MLP neurons of a small language model. Each row is named by its layer, matrix (gate and up: input weights; down: output weights) and neuron, and shows model dimensions 80-175. Each number is 128 + 24 x the weight over its row's rms, rounded and kept within 0 to 255. A neuron's up and down rows have the sign that makes its largest values positive.
After each neuron's rows, "fires in" lists the words (lower case) most often at its 100 highest values on Wikipedia text that the model never trained on; "fires before" lists the tokens most often just after its 100 highest values on Wikipedia text that the model never trained on.

L6.gate229 [149 144 158 133 102  89 146 126 147 120  98  93 117  92  96 122 131 125 111 124 160 143 129 115 121 103 115 134 138 130 137 174 105 118 118 114 103 115 131 142 174  85 120 101 123 147 136 166 126 157 109 132  97 115 107 181 111 161 116 188 140 135 131 116 141 149 164 136 124  66 162 168 149 166 110 152  54 131 141 130 118 145 175  93 124 121 140 129 102 123 123 118 164 168 124 145]
L6.up229 [123 154 108 164 130 158 123 165 146 142 114 155 151 126 114 169 139 176 136 136 110  98 102  97 142 111 144 133 111 110 101 144  74 146 126 135 131  82 145  84 146 116 133 134 129 119 133 141  77 107 104 107 118 100 115 116 151  97 166 132 112  76 145 149 106 129 127 146 146 113 146 146 105 116 109 142 104 117 155 154 140 131 175 115 124 115 131 121 128 150 131 151 114 132 145 160]
L6.down229 [118 150 125 124 116 148 115 141 150 128 125 131 181  59 121 157 131 100  83 113 117 116 133 152 130 126 109 109 130 130  69 127 140 158 101 112 120  89 140 126 116 103 139 119 148 169 154 154  80 139  97 122 141 109 140 134 121 181 140 134 109  89 106  95 111 129 136 114 136 101 135 124 137 126 136 124 142 160 132 137 137 109 126 121 107 117 142 182 111 119 134 101 143 123 127 139]
fires in: "of"
fires before: "the ", "his ", "which ", "them "

L3.gate531 [171 130 113 174 147  93 164 105 137 101 132 108 129 124 145 131 139 144 145 136 129  84 133 123 127 129 112 121 127 145 103  86 142  98 160 107 132 129 132 177  93 140 109 113 120 103 117 110 120 129 125 165 157 136 136 130 110 128 150 111 123 149 167 138 110  94 143 149 135 140 104  99 112 169 155 115  98 167 112 108 129  88  91 100 111 118 164 120 142 118 123 115 143 121 113  74]
L3.up531 [131 115 149 111 162 100 120 172 120 131 156 133 154 128 110 126 160 130 140 145 128 137 102 124 117 154 104 124 123 146 108 124 117 123 116 111 130 116 130 100 120 121 118 144 135 129 133 102 144 148 122 132 117 213 137 101 147 123 150 105 110 139 124 149 121 150 134 109 108 127 124 141 108 150 113 148 147 176  85  86 117 182 105 152 120 133 128 124 140 132 103 158 122 143  77 143]
L3.down531 [135 135 110 153  97  96 122 116 121 130 141 176 170 154 106 126 100 110 155 153 134 104 171 111  94 110 151 133 131 153 119 117 136 112 141  86 160 131 169 175 161 116 106 161 129 137 147 112 149 114 124 143 157 131 168 109 125  81 119 108 135 161 143 148 146 124 118  97 136 142 122 132  83 104 116 116 139  81 113 109 109 138 105 197 130 117 117 149 177  93 113 143 136 149 133 133]
fires in: "it", "two", "them", "six", "sixth", "four"
fires before: "-", ", ", ". ", "'"

L4.gate12 [108 120 151 110 142  96 143 116 170 140 139 144 156 146 140 144 125 142 119 157 124 105 128 111 147 168 137 128 141 138  88 166 106 127 140 165 154 140 126 152 133 109 129  83 108 143 219 183 125 141 105 109 100 144 136 102 118 147 105 177 119 124 122  97 146 135 128 161 117 108 127 137 112 140 119 125  88 163 155 171 120 126 154 102 126 129 157 140 140 164 101 131  97 130 101 109]
L4.up12 [159 114 159 106 135 130 136 148  83 128 144 133 129 137 104 138 121 154 134 137 124 115 145 146 169 121 103 151 116 135  98 113 157  73 148 156 118 170 104 168 112  98 118 127 128  89 118 126  84 145 182 143 103 152  89 102 129 127 105 124 128 163 111 112 105 162 126 147 141 107 123 137  89 160 130 130 148 173 123 156 138 118 115 140 122 129 112 162 106 120 105 143 147 133 128 163]
L4.down12 [151 133 127  94 166 147 137 153 134  93 126 106 158 133 123 162 107 157 119 107 101 150 124 164 152 139 135 160 104 149  89 119 133 123 126 139 149 165 115 110 165  94 116 134  90  77 157 140 126 141 135 132 145 117  90 117  98 124 150 121 182 147 120 122 150 166 106 131 142  80 158 112 155 117 109 160 104 160 107 115 109 109 114 106 123 174 120 167 134 172  90  83 131 112 103 143]
fires in: "of"
fires before: "the ", "which ", "his "

L3.gate595 [103 155 157 166 120 124 114 102 186 160 116 131 131 105 159 120 133 132 101 160 118 117  72 137 147  95 130 104 132 147  92 125 116 149 150 146 135 122  78 110 142 143 122 125 111 138 158 153  95 173 115 112 111 147 130 149 117 107  94 175 154  98 126 151 123 122  92 122 140 111 144 137 128 131 104 139  98 100 102 143 108 110 116 111 111 181 127 142 137 152 148 120  79 164 136 155]
L3.up595 [135 144 121 129 140 114  56 170 159 113 141 140 178 142 139 133 118 159 111 116  95  97 134 127 130  74 115 110 129 115 141 167 108  95 176 122 175 138 128 161 149 105 117 107 130 153 151 131 138  80 142 112 144 115 134 144 131 111 131 202 148  93 165 112 135 109 128 116 176 145 109 132 129 141 128 132 165 101 145 102 111 145 155 134 122 100 145 122 118 137 102 102 128 150 102  95]
L3.down595 [143 121 108 132 120 137 127 130 104 130 180 158 143 132  97 102 128 167  98 107 137 110 143 151  93 111  85  95 118 151 134 154 116 102 167 153 151  95 107 170 182 108  92 159 164 133 135 103 132 115 107 126 108 100 142  76 119 117  99 191 138 104 148 104 113 127 107 140 104 135 134 128 130 174 162 126 153 145 137 136 152 127 125 142 115 128 105 120 148 123  90 113 123  91  82 105]
fires in: "during", "of", "about", "throughout", "with", "world"
fires before: "the ", "her ", "his "

L2.gate596 [144 144 130 124 156 129 111 185 134 149 103 116 155 114 110 106 110 168  85 125 108 122 125 104 108 126 132 149 156 105 139 106 127 120 124 145 148 154 108 128 124 123 103 125 150 118 122 146 141 194 150 122 155 114 128 122  89 143 148 104 141 113  75 145 120 126 124 118 139 141  88  95 101 106 139 134 137 142 113 129 161 123 157 151 162 133 104 144 155  98 164 195 139 160 124 145]
L2.up596 [ 81 149 122 138 160 106 170 136 154 148  95 162 133 132 140  94 116 122 108 120 147 166 106 183 162 174 126 132 128 144 107 102 120 131 139 110 153 109  90 126  97 160 172 168 139 124 163 145 163 124 147 152 153 155 105 135 152 140  98 127 152 103 123 132  96 103 116 165 166 124 130 130  71 140 136 131 116 134  84  82 127 151 117 108 152  82 105 112 139 159 131 148 131 167 164 123]
L2.down596 [178 112 127 151  91 160 124 159 111 162 163 151 139  93 139 121 129 159 110 125 104 124 130  96 121 118 100  94 166  79 128 135 152 107 117 130 110 172  91 128 126 151 111 110 115 159 121 147 119 197 156 135 143 166 148 137 129 179 143 144 124 105 114 120 146 137 114 126 178 129 127 145 152 109 151 131 108 152 162 140 126 102 101 122  98 140  99 145 141 124 136 127 135  70 138 155]
fires in: "was", "is"
fires before: "a ", "born ", "an ", "the "

L4.gate689 [140 103 138 170 116 101 117 162 146 134 132 106 143 124 130 121 106 129 140 131 142 125 148 135  99 104 125 119  86 126 108 163  91  83 143  88 133  84 179 113 109 124 152 122 149 109 120 139 135 141 128 118 105 142 104 141  85  84 141 202 112 124 143  93 146  94 151 171 127 149 107 140 142 138 144  42 132 127 119 151 103 135 144 118 130  99 137 174 178 147 116 159 154 119 128 107]
L4.up689 [111 124 150 126 130 131 174 156 199 107 141 158 123 162 169 145 121 143  89 185 131 110 117 109 121 128 121 123 112 149 130  86 110 162 149 171 156 138 162 132 132 152 127 136  96 103 147 139 144 154 134 149 138 133 138 147 152 152  71 118 180  97 144  90 115 114 155 184 145  89 138 158 128 141  78 154 110 143 119 149 115 147 111  95 100 113  91 148 121 146 112 112 115 117 114 139]
L4.down689 [126 132 121 150 129 125 118 140 132 117 139 129 108 128 136 125 131 139 147 140 127  85  94 177 121 126 145 106 145  68 124 142 142 129  90 149 135 130 141 130 147 104 111 122 138 120  91 112 135  96 161 166 120 142 151  98 156  98 127 168 144 106  82 119 144  90 114 141 133 138 126 149 140 151 102  94 143 117 168 136 104 120 135 103 165 136 121 165 135 107 120 108  99 129  74 102]
fires in: "of"
fires before: "the ", "his "

L7.gate366 [122 150 130 147 110 142  57 134 150 129 117  87 140 110 152 133 127  98 175 135 158 152  97 132 164 162 128 111 160 139  96 155 116 127 123 145 144 138 115 145 117 160  96 175 106 109 107  88 135 137 111 147 105 167 126 113 144 109 107  99 148 157 141 102 105 105 124 118 174 115 104 155 109 113 129 104 148 128  92 112 122 123 167 134 131 118 103 130 136 113 167 156 127 100 140 101]
L7.up366 [156 122 135 152 124 168 111 143 178 118 129  88 116 139  90 101 113 132 136 121 115 149 165 105 145 113 120 140 142 123 122  87 151  73 138 146 100 112 187 115 153  93  96  95 146 144 139 140 130 127  99  96 117 115 149 128 125 102 143 139 136 111 126 122 152 159 101 111 124 117 136 149 108 108 111 122 114 138 146 102 139 138 156 142 139 110 158 105 103  90 126 103 127 117 103 154]
L7.down366 [ 95 167 136 166 123 103  85 143 149 131 123 198 160 146 116 116 139 141 172 142 126 135 144 151 129 136 135 159 109 136 110 123 119 120 138 137 113 132 181 128 122 155 134  76 140 153 153 155 110 149 102 103 150 135 107  99 120  96  77 122 125 103 128 142 173 128 149 142 138 119 122 133 130 154  80 157  77 131 106 135 108 128 142 125 112 125 161 145 104 112 141 153  98 122 105 107]
fires in: "by", "of", "is", "as", "was", "for"
fires before: "the ", "a ", "an "

L3.gate641 [139 132 120 136 128 111 141 109 137 166 106 123 170 101 174 163 144 129 130 122 111 137 150  92 116 145 119 145 142 120 137 150 110 117 105 134 115 122 118 121 154 113 103 129 127 102 160 156 127 132 108 116 155 123 122  76 132 128 130 143  91 134 145 109 119 139 149 124  91 146 138 117 152 156 146 114 122 126 114 101 148 151 111 127 131  88  98 146 138 137 136 126 115 155 139 100]
L3.up641 [155  64 111  73 141 147 109 146 128 158 113 133 123  88 134 170  99 184 108 139 142 116 136 151 121 144  85 160 170  84 100 134 131 105 136 147 156 125 125 151 137 135 153 103 105 153 119  89 127 128 155 110 132 151 119 163 129 103 110 143 141 153 123 105 121 154 150 136 174  98 119 131 154 113 130 136 125 104 124 102 154 141 190 101 138 130  91 125  99 112 138 133 137 151  80 156]
L3.down641 [140 128  53 104 142 135 148 150 152 177 160  90 149 165 129 123 129 142 105 184 117 151 118 157 115 126 143 117 132 111 163 136 118 121 156 136 134 162 122 147 113 146  79 123 119 131 129 124 106 124 129 112 111 144 128 143 103 143 124  98 118 128 111 126 126 134 118 128 140 119  85 135 165 115 146 163 109 134 139 136 148 123 155 143 117 139 168 128 144  93 110 126 119 104  86 125]
fires in: "of", "throughout", "100"
fires before: "the ", ", ", "fem", "s", "her "

L3.gate665 [145 129 106 153 120 151 159 102 133 147 104 101 120 117 143 139 101 153 125 130 142  91  95  92 156  85 105 135 126 100 108 158 131 148 116 134 115 150 140 146  83 109  83 121  98 113 122 153 130 163 142 139 164 167 144 138 158 104 115 125 150 130 131  69 140 119 132 128 151  68 127  88 144 122  88 161 107 137 136 112 130 133 143 142  81  83 114 134 154 158  82 141 138 109 113 146]
L3.up665 [119 139 126 105 109 129 101 149 157 138 101 137 163 103 138 144 133  95 128 117 118  84 125 140 138 160 193  81 145 147 119 154  70 141 127 153 139 163 121 181 142 153 126 148 145 149 139 167 128 110 152 121 147  92 158 128 114 126 130 128 100 122 168 107 133 145 125 139 125 148 173 147 140 155  74 156 126 119 118 156 134 154 121 140 131 151 105 102 123 138 177 100  97 116 156 139]
L3.down665 [166  98 106 126  98 162 103 130 125 131 121 137 128 115 147  89 122 119 168 120 109  93 135 104  95 157 116 139 128 162  91 104 133 147  75 134 120 126 109 152 101 146 111 183 129  89 131 160 114 126 167 101 179 102 115  95  87 139  98 145 128 155  95  91 155 182 131 168 129 136 154 132 120 106 110 133 142 148 145 149 126 150 128 116 163 112 144 106 169 106 113 112  95 135 128 138]
fires in: "of", "to"
fires before: "the ", "his ", "which "